Weights of a small GPT-style language model, trained from scratch on English Wikipedia: RMSNorm before and after each block.
MLP neurons of a small language model. Each row is named by its layer, matrix (down: output weights) and neuron, and shows model dimensions 16-207. Each number is 128 + 24 x the weight over its row's rms, rounded and kept within 0 to 255. Numbers have three digits each. A neuron's up and down rows have the sign that makes its largest values positive.
A block is one neuron, or neurons of one layer that tend to fire together. Before each block is what it responds to, as a language model described it from the Wikipedia text at the highest values.

Description: Start of proper names
L3.down236:135203118164099146108132132137114126148148143123168114112110179129082150090112099096167102126108162141128115120129122097137131153101170168141127107113149123132152095111134155144126180138146113101150126066127118113137144115124142142152111115103116134132105112152147116117113121112153168137121091146152090142163105086136140122136154104079128140101096118112103116128125162145190145133105117175126134154079119147144138124112073104142110105110143084160138124113104132106079083079092119095129130085130171138128115158095108119122125140146123121134102142141079080123089133111149090117
L3.down324:144116140111162130131151138122139159129133126152133107159137153135103107104119109091163103142070123179130093119091150143089132143128108145128147111145121119126081127149131113190172134146146125109155112095102096100090109130121139101152120129120116134126115094139170127134123144131127120126126082153150135098112126140159140077181137134119074103112145128138114104141082152149109159141076151104115160154084186104124127107143102123133113110092147174155124140123147117097119103148122150129140118113121143137113129106142114131111146147109175090139117130143108127121149152121103174123
L3.down345:121173130074158087094132147121139150134142137141155129139136121094119101141128096131165116139099113099115100149116139127102176160101123118128128170092113096116157175124130100163127096125154130114193106125090112086136091119104163105095145106142128153126166127100097123151096120083163132106142106099116093137144089115158130131127113168061132134135138092101131135138135103113162114156132147126139104166120106128128127181121132126099115114122115091162104124137165151149127088086169146127148110165112143121154117097103130115135113094106185135127096133148101139111135131180134100159
L3.down364:153120181088118117151119109139127086106118135114188136125114129118137132136127164115102131129132138094115116119133091141153103089132111122132156123162124120128119115098176148159104063127156134156102109106144120103061145127124106123168115146131166118088132132111116147143136145130156114090160125114101157067135139110083145144180124107141116067110108106082128134116151124134109142117153111160108141132147170123135115093142116145148122119110148157136107145092129084118106097103118103119137156133163122131091070094085137183107102130121160112122156152140151114145082114096145158096
L3.down545:142177125119148112135168102159154128125128156105132094179073124130152106132070136151146142143109151086146123078147122135122151181116121115110085088143082151117117136124149148142140135111154108119122118111079161129126113134124113080145139098060126165114162124123127133124116131125170131176124148155178079158122079096137128090108138145167131111159104124112143144163137154089153165127157111127129080128099123117131157130147122162124123165114146112126120099096143136146141095110110114142138083153142129108128152148130125115127124120147093126120119164118032140137128150117133147146
L3.down907:119078135067161129102098114078102156081161074100155122102098153120107112169171122122150115131115118137100112119130121098131145096081098172168159143093142137129165167085123129161158176149168093139131143143117106082104131119105087124146136142124082116150141127115131130147103107147146149114133057090129110121125155136129152174159108113142102099118088187084139143087114130102106164123150110131094158153106112066065141166147112144127147146154145124141112122135097141156109178138155102108077145140135121141117095153146119114097109140064178151132138124123140153139129168125122122121
L3.down1094:097126089174192125108125121144137110153134100132131125120081117128149113145165112155161159139151144096143133094140116121159136174176117124113083133159137101136143169094104118132110124145132116149092131120113128096083157151097120134118159161094148168147136155079120096093127139118111097102115127117161088087134100140122085140117105137155092132114126109069159104115111134155118134120123130130095112076136097145105105144093095155162149109142134112152124101077130137065119144104097114116152082115111116107193091158070136146104111119131160167126102150187076184144166145147116105109
L3.down1271:141122141162159130091112147147141106107140122129159120171093103161161145146158125164152127150142143144138142152109142128181124140150156124133116154158109144149101132135136142118108090090137115138132139142057160148088162088102079128135159110130089147105146134118116154103109109148117156111103121091124099124143093137115135119133157108102110148121089128109146136198123086112110152111170072165093116143117140151121115110124182113084137121121138138111143171156123116154072129097087102171133155155124132123137135145066128150087131119122142132111078102115092166164149131095172112137

Description: Name-initial tokens
L4.down36:140084110121131088135157161126085104141109121114119177136122100140160098131090138087142130135164142148127122082134140155106115098124109131157141094151119142124096140133140104120095124089157102104141154115127118108109118190099120097114115111115140146158132142093137111077137160171142136104136117154177111124183133097136133177089153130139152103116143093148150179166145157090153140125138136157112104152100153135115129121121103122130132156132144121131109134146091183129114123077166074127116147115163109133129127128133101110135124117071162108141117158085110155108098103109142170114
L4.down1128:155174064129072092078106129171150114167143124128107138128104114088149112077143127164158146143097132129059111080144159125125132153107168119103133132100122151085120162135122105065105125115137133111118093154135122080081125090132078104140146136130120122095151142131097126157105142140146129131159152159188134121132116070140127129141173118091119088127145131096138118144160098132111114147133138178118109161099131099131105157152100141139105150116146189144124123141139137112103087087108157109172118111162142102139127148137149164142135132091119152169155119118068150149126141135166100128

Description: List-joining conjunctions
L3.down43:142140122147096085164174116149147125150107128134158159099119122143166119142134178122138125112102144150130092109135145141131137102123149116072159089152069139159138114170113103101156125116099121150104141139086078121122140153139176126117150110139132112104136112112152133079140130109099142127126154128084110094148143104152125128125079143111125151153117121151099098156173176116114157100086137113144117115108104143137137164112118115102094177121117089082145133165130068153100138170143149125140085148075136147141133104139123095149152132141109112049164167122196114131145148153159159120
L3.down206:114168111104082128110121135090116169132133154135130135104108112173140164106138120114110126119140097153151130075118118150107140135122144179092140138096139127141101085113140123094089122144169160138092103056112107124129103167170151126140137127128170149147073124135156094150129135132116124113152096106113121173151154069126084161108141153091121094094129096165105102172139092145158095154126110133140135141117108127123116158157108115163103106104086149109154133101128148120127121139152147163126141133153141141137107089133141134125121087150129165163128111174176130151115162132149084125
L3.down336:104141108090130159127106113135107150182134158099117142119138118121158176161107066113158129138129106100118128115104136159119119120130115115099156116110103099136133117107127140116176121109180120148155136121136152134089119127128134113158125148152162112128112123132153099087127138155108111134146139149112140168177128110156176128111156136111165155106130148066128140146102121184116136144116102161110097062117169151093087141169080192098103133138117133123145110150122103106101112138098110115117120112126117079120175198103126165139134140148133141118130155162166115124145149140106129126
L3.down451:087209125127103132101153127113140115133144125104113139159131080161157156118148126129137086142081157088157097160127105184119141123122151132177150161118115118111086173134142115094143126085119124142128157113058114149103134155120138143112127094120144137104106120168142105104110164123120143119133106121149182141097119136152099136152124120118141141141150091143170116159107129096126107149152112167102102119118132087151080161126113103130153125121140074100133157145133112114093119152129156154110118134170077137163137098120149131124141139173153149119111096134115149111154147144156074125
L3.down622:133178085133127115138135102163143129133081170098154126147110176124123143130189144136097128122129103101129118117122133112110128170137136155102132169128089092156124145141124123115142128140166101130156137137125133111123156122125117143169167160101127101160092088140154165134104109166118099138106136147087130113138144112127150165104125095123128131143115122109103101169154150099144099100108118149113090112112146121123112122152116163122100154114076124124091130174147133131153102136122113109107123111140158160098118100115117140123120199128132110093107129109169138140141124135157084118
L3.down737:148104107140162123131142140100169155155162091100129115151112093150143112119128124106162110159122124117115120178119124129120129121109065133159145158142092125170134143094107186117132097135132118126147181152163112144140163126105173154125108150137159140159191152117130124094111131178149114105117124094121148124072102140144149126149132113146134093152177138144139130126109151125136098195152110092103122135088112151158119145134152130136172086151171130095154096112133140082113146126111119143137121096117134121088130106100174153102164125132167157098127141097103105098110112163138112130
L3.down870:111154126127110120121124142097134143077137096178093167115131138166136148108164123162120139134092158107130118137151084137147103134142125113114121116133140138127157135131132141116111114134138143158124136098088132125126121135131129201107127087135090132095109121131109122124126129119116152186114111149100120096091116121121090110147151104077162126145086131141109101142156123128112136153097160154139133142091132174129147138090162144124093133142134113120115161173101128109101107114154150105161149108128140089167113152131173147126123110110142072098115112155136109129111147157117096139
L3.down970:107153164103117154096144143138161160123125126191141134163128131120109113128150103141187164139124139120130101132138113136119137156126141152124112120146114163158145130141139128124106103110156137147120094110154177116127142129148134148100115129138084166162103145141133126139191133100102148135154161132193118119142088132111127156159111133132113124154155117087127134144136158141154125096148159130117102105113108136115096139124157122103103161121127135118141142096136130122139111145134145108117092098143073126121173138127143092089165114117167123140082108135138109117115148165135136103

Description: Repeated word first pieces
L4.down1098:100231130134128139126113122135103102122127114150167120133105148115155122165099112161134112124164110160162134136113134124134159127126122134093149142141134127141120136142160171100136135167154159119124114147124114115169110092137079129088167095095145117111189136096106151116177090183120102155111131122146127114090120093117136136117126182096102159138102166091150143098116170136134164086132098112092131158112067164141145114140136126127087159124159131134128115110111109093130123116075127130125108101101111096145115156139091150094115128105125148146144153090154062136166106182116124160
L4.down1141:121144094111100104120154137117129132157128127159117131124110136152141140119149124133126150119146113158085134129146144100169097120094150090109144158107100142167140157114134150093088074093108146128202153119136115118137129136122144109149128115117120127095092113110133135110128123153147132102158077147132109146115164168100114133092068129119086093157174068096154113160154160121125124153133124101107158136094074113123148123150090134137158147129091142143153176113115070157117134108119102115112125134139112141150136137129109131163138130100117108103134113103147113185114147134190157196

Description: Multi-word name pieces
L5.down175:101128131176096098102128148150110101097118074117161083117140128164116116127110139142142110174149145104099097106099141189098115129134125144119127146117127109082155108148145141101167087155129125116120145131124165130107111088130129130133126140135127128133118135161178157143134128135121090171099096152103137122143126106150167112082152155122137142127152109091120148168086152158133147156098113135133160127125137139131156130123135060149130113106128168139105113106125155135136137142181144115115154127155133168169147153144156147133142101118143101125129123130135103119132169107141145131
L5.down470:095154126149107143161122123102100145126146146134146148122145108094111152127126075089152132134113099134093120143125136112119161081111160131133122119144118149157146116127141174118154099123137111108166151146093132104120114138108133125139090118120138117148133088143114145133107083095175099126136138114153137108137089099139128160143168119140139083105118082159137116171124156152104093129127109106133141151112113086130157155082130089137179102132102170102120131112081083154132129155151139119147125148143184122101133150140147111139099151170092151105139084090114132150163129110099120127
L5.down878:113162132118115129144171123103125114126138156121108103125120143153132095112128101140140124130139128118074147100083128132116141119052107158134113143129163155112108136139108118125165166101135170151180112104104169113178118159119113132109134111130150157146117116156115150117133109154153111142141144132150184131063138155148104133117135158130146130123102118113134126135119148126129167120094139146106121104127103128169121171159129126104148156098165195099153115142137176153098118085138107136115114139089127133123101113139114117126130112146141151112090147164075119142117164178191155150
L5.down993:136102145147110139088126112131059159129128130144135163123160115077091152119154155101114129133126163108174119128109139116159077139156073086139101125162098080133139165107130154146145143108100100151100077128134092121161113098187140164096101136119124143144147110173151148172134129159114146117141096115133106127119147114119119143162146136172102119120110120161139153160125113078110157156124101130174098142105128149111101124132125112100102152148105111106177115136105070128138151157112130148117149119162127125155164137099105106124089147136156136150140130123197130154097120147127120116

Description: Token after numbers
L5.down318:113158129109129152151153129166145115121106151131119120150149113127149157119121117110123087146139102146131141101165127165140139144166137090106143138099136146131097094127118118121143143108179105140142077129095093094087137128133149139134158130198114167158100092146136109109142109155161122142143135102117118140108113167118138140142145118131119103130144151114151168097127128115161123141106091103127152158167106109139103130171103094138121089064109138142142161123162132136122142093121077138143095127094148105153102116128101112129120124147085103146146142130136127121143145119135121126
L5.down997:111113155150150135109088137102164099157182122124136130150147098108098125168107122091156108126156147114101114113155128135142145109083101139134108132146141128144128078171142133184156106125117122111121144115117116135105146110144178111122089133135130154119113121100113142085152126138116146132140114131125093100098147112113094117145145074105109125143133108138104150131131125114137124122131129134090141121131129129129081119138108112121131133122176102143162156147118135180143106080137181123126156035149165137152101145125151104137154121147110105117135135097049121100119178112125114123
L5.down1040:112138158099144084144147085124119113113075147108143117131107107150151139135095130157145116126147176128152176111170177106134125169139111117183153131144114112155154134136094149119141125163111138132103097150145133102091151161143107139087127122173149142120150133106113118076136141153138098119156144117095116095142146133125117079103097065125169128130124079124115144129120118164114110116138158069124116153135149130151126192122094119134129118121148132133172159133142129149119134146128137067127117145118110112178130146097120150157113169112111117126108145085121098115165123091115133114
L5.down1274:111109156110101129109132092116083102131156104099147117162155123130140162078101132132066103111142091108136093170179104132096105152130108124140158124121115125074110119114116124092150112122180132166153123137142147130118123148110137123102090141097137169136140144164136125110114093138113150136129084111080141109110140154162108119152135144113132111113145136101133114117093105101113143127130103149183113136133150128135138173079130114136094147162188151131150125153147100123114134108098166136137108105144147146165137165132157110136143191085122117140152095101118091129147126163101154110

Description: Word-initial capitals in lists
L3.down2:126113096106107148097103170131137118123149113112131141125152169117144134111117149130121118087157179116145142133172164145091100117091095120136142158099130088111103169127142099131134119115100123135121145119112131092119190123126123134127107092134146131157107165138135116089142135126101135093108099109104129112140067116069111061156112122068142100125152142125110134176098106142126161138114120134100176109126143109094127152146098153151151097128137118144158142140109140120110174150121147074154145116168125153125130097151085168125113128096135145114145186113133102076148133123125164115
L3.down29:089144164159152127156128106130159149126116143150116153139119117138151106127146124137124107117143183110087156144117123092174161105111146120122117181127145089114143086123144160144119100129115201131150168116139154097142179114155092115149138112185116122144124123106151136089157119129143082158126178106153130111133133144125116113147182100160162140157132131088117116120129103140112136118102088178113086154139167169138163144120152118094066108118116126170123151118146082115155128103130099102161152143104134127130142148111114133114149133118187111130150119135116164132126091121098159123
L3.down45:119133046116121152144124137132120075131151129145139147125120125129143114140134140128123113115114136163152127158127116124091159105153131113155151136147126160115101130117148132120107108084111123149099099076136129152108124109112157109104107112125119130125149128126117109069131131155139116137119131119116117109091117138137131134165155117110174109171142117114178120125123150071123147137149068156103158146137131127136147138091143119156155093103140171102149119137116089136094125113119113157115112116104100119137118098069126098132108175170166113148132111158166160122111111144109149120
L3.down96:120160117085147095141185104081084104173099143099089122145139139104135091165127099097116111144145132116138120141112127122159107123063125130139169135142117119119114066126144104146043105146105154128097114176126112122099138131126114127125075167184098099145153107113120117144148167129104106134131154105205144138097122150130093163134177139118155128167095140143121129139135103143107133128101149128106112148120167134107148089087105108114164135110139124117160155076128145119107158174185126144130160114144136153144124155156120136140133167072111135103153129122110180127122127096129138140
L3.down463:115094088110106169090156110145110129114169147105123143123095159096092131096126116118096122097143131108127110111150129106114079166081091113071131120146065150136050113145130138135136132148187093168148137086149169115167123076125158134149125177132127096156113111145136112129150128118106131093103120157166108136141126107126153095156113149156147134176167180141118151136114141098125163121128092155111124160140105121090137122164151164182124165114145101137085156124105119097105118069145111133113114116120119126165163071170093123104130140123164141123119156111146097101109146129149145108
L3.down468:126153105133135110154149134075084105138151115098114100163108147065115123087149071148118103083144162146103111141113088107120125162085109115120107184144096151091145133163189102122131112137118152101130143148159123128115157145134160104158135088140100102115117111199091075176141145110122153134112122115152138125120162140144131113184133118106119130141130120141137115161095141155150120120082113171085149109160125134154108119126101174132162097116121143085101125165142122140130129095156152162149160164101135082098190093167100119137141140123199163134150115120146117110155133113150142099
L3.down817:135140089120115143095129161090112104131107156142138141118142142117125147113138152129142128156161172103152160115111137107126082153126133174142124128150143109136158164128140063138132123168073144126155149101094125143101145076084099129094141119105156147129129114137088152139143121147089132132117118129120166142111136135130145129142126154133116130140153151129103139127084126121133120133129120151141124143116116105121116101081160118114121124105148231167104061103118146143119101156099079116143114131135146137107102129123147083137130138128094125116123165153136116116211124182136169127
L3.down1098:175142130127132123110123088105163098147121065136106129163152103111138118127103132158136104143145145098148150125141095102096151147118116155115132175144136126196161124138168147171143100156107136137126117110082103131135142105124083147151107137123110084137155155134150119109115156141116092109123118106089133136108150171146144159167128152099120174132140120125119120100129189108101126124138135101155135128199104113105129092143150102128121187145152115117080181125130150100155077108116123142147154159097088120104146136107112127154133130130132115151076103143133097135162138148131150103

Description: Coordinating conjunction "and"
L5.down549:131242138124148156108124111125113090164115156145124153138133101109125148154130125117136159123093112110117116114063164122169117079114145149155124099125123158135152152123135117095106114121125137121124162159091118090139074133134122141127137123152177106129124135104119122148190151127118113152134159121184141128110094135141087091142112088109140123121085120097105147116130185128148152116117122157103153173103141136090106093137112119142103120100183150128087117124114142130095145123094130113081138129134116107127150129108130094150130134116120142112099093091103108110104152134117103139
L5.down859:107220139101111132116145116123111126090108120138129111143108145132125148087140198135164060125139098121113121157153111094135098134168117125171132135133123168117150136145154097116131126119145148133178117146189169144150143144158111132128142126137151123129150145125140137072132132135092105097166112116122099122141150122161124129131137155089139138128150161135107162105130128097124091118112164139161115131128121154134113153094144128122091129097136145126125136137119154111123119117150144085116081149125114119139104128156132104143135133106123162108174081090110089107123137129107102060
L5.down1096:140153139132114140126167175140116096128093164138095091108119084135185165160121121138125121099091131107146125165164132118144134139103107125123084151096082132113098137115109144122061123070156150137144153114152116098119132107119127122156124127148143146134096097156155103134125093151133142157119092181081072142128127151163132088107172154126141131108126119138147096136162127132124090165141111144116121146115160151114123178159132150148133127101124132128094071099089086113154143115179091101116144098145135129101135142139116136123103150116162089142113139110135158118154082135151088141
L5.down1178:122171145085116122153135113149156144129104138087147104123156142120128149139135148084143118140102079142103131120103086125157158128139125105150117111123112133140126154157107113135117085143073096128125140110167152149142143131122150111162172096103114105114069147102135168142126109140077128094125159180128118147159137131148164141114110130124128150119119142132118157121160132120118148157094114145144085137128131099127133172147114160140115136074180121141120103091143129156079142128098103108125081114104138137162169119123129098128165105094095118135120171137126129117147136117146128104

Description: Units after numbers
L4.down439:114186096111162135151146090120128142117152141103113125162161122171131126131097145144140153119107140145175119113144127123107093100132159159165119159114140160117167138153152161159106093152115098113108101106112128159150145122101142119141125112112110180122100154113116104115137113173183099152124138115099130121127136135167117133126133136164138054139129111136113138080112132111145151166138131161144097129143144120135146163135148151101093139093147127119133131124175158130130071130140116093148140127131150145096121131142093101105127147130114093145078133111122106143107148106107094177
L4.down1262:115044129083112088136163083099105159098128139130130113132115091129147096148137096083100140119087103143128148113148121128111159141165158135145115101123082132140169139114114143114155123135122117135108104153142115118135099140099122122199135117121049094126131180110145137130116122120065105134111116187156181141115124117136112081154130153121105145091127137124158087139166094122102143143136095103118118106140161121119133148143136117097122097132133141127131165112085135185093114131109153132141113138108187149107121173108096155130142136145088155154183152151135105116148142139125109126

Description: Coordinate degree signs
L3.down373:062138135139183118122128149085123115119138126171085108149108166149164128125106151138113129144141093137103099119102116127112119148098128068098158116071135103115108087097127143095085102170081112128095112137113094161111147133144084159098123133151078118112109136140147133164139138149131077108152111164163120116145122196133102108180122152135107108111127136117116122140133130169129141130133089137085099147113180125140117118108145082138155128140137130120156078095107083165116169149127134100137147154150153129136094167136127112133147121122107128097126108113132143124170069092102119184
L3.down375:155184168102106137140135161116124153146086161175090102127112115114153134168122142173135113125159118118118100093096164067149115126143118125154166120096170108095169159158093154127130118110123094118136142115150109126124094112130096144113141089145144155123138080112088117129130134121142129172148135136117125161144145123145145117108142139120159080107169085130137104113137157135127165130114132081119119102140144099161109107118108094135140126121041190070104150101126074072083154140128126143115160146140101119146141106141167059150147163158121123152144111152110125170129172133176116142
L3.down399:133169131137081118154130167120136093108141169154128095130139139131107160127123106134138064121109140122129096149183123120132141142119116127136122154148104119114069147091090088123093131136135124132111122144120149139149162169109171112152107143112153121132140124123132118184146143110129156133184122178122137122115089169136100104093079159086108113152095099120107119116121147117147116127167133139176161123097129178154086125181114116156197131115118116155105119131142142139136109107133126176115111110167155112131157148124100127118117110140116155138136143126124136101147139132125098132
L3.down557:106133137108148095146129092120133092130086124132118134181128148200116164129104123107110162127083113135096092106133114111132126142134088159115130164116093131107113100125102115122145103127139127124144109070106118082149120152115124125119167127118145106106147099118100143152122153153155125162110124086105116136142108128127091124172121111101181143107136107165131103125122127134141098081121099155157095145113158162133165140113164157097141113116167104113138149179148115114134111136135152126075123132126082079109109130116169139120118126141117135147128152097158148142122116131149173118
L3.down724:109171082127118123130168155088134101115112106114122130149169131125116102120125101093111101131156152162130139098119098132113144080129104134122112105121111129159153116153063083123144145127140152119118148134147131167116079120151136156086114150126127114135127170128113149115148132150125137118174129118114081105162115114126138099123145110128123131106147073132097109146100096125154175121131085124108109116102155112126098151119138103093080120122126154145157142125092134120095120155142106120142103138124121115155137152146117132136115143155174152110124104138118152148142143125081108140
L3.down1020:097162127118116140122092103090134140159108100138111116093117166111113127120134140140172142134106084122090149165108141125124142164175168130103093134169112088118163112117142133105116144124112065125104172140148115191135103132143136127103104172107109116107135116130145133083095118085114082107141135083123109108188112143104140141142117101136137097143112129125186136094124136158122127123181159124118111137155109115112131123121129091116121139112152125088109120093136153076135120057117146087133160161131150147126124128089135152114120120116131173146063139109155124141146106122142128153
L3.down1107:147154112157114084089093102163146135173118142092112112132114092167117111130103140109142136126131144146127145162134162141134106160166092136128131120129134049172135112121104144112116125145172093110126149120115108121156132136144129154105125137106109146134136105138093104117142064130157165121144192161127153130162149157165149097129111146108091154100183186117119180129104154125117119122103110110152115056151131103125172137089104118147157153136152164094104133115143157125161178133095138147132079156116118162141145147133101103150091121131127101119150117149101113141126126193142179128
L3.down1200:108234148148132160110118148143121081124108126123151119121108161137062165136107122106160155150106136084118145108101102112137141177103133075142154135146124131104144129150116104153129135124157095127117124097115096125139137122127123153114116152100120104145141111138128135132141113105144141115143115141139200112148146098122137135128129107145109152109134126090159113125146155105128145102114108106072082132129096154125133148164116148148147088154112166142101133143155113129128135126104100141134124123110119142145096088149130155163149149116079157131144137134121110149130160091118109118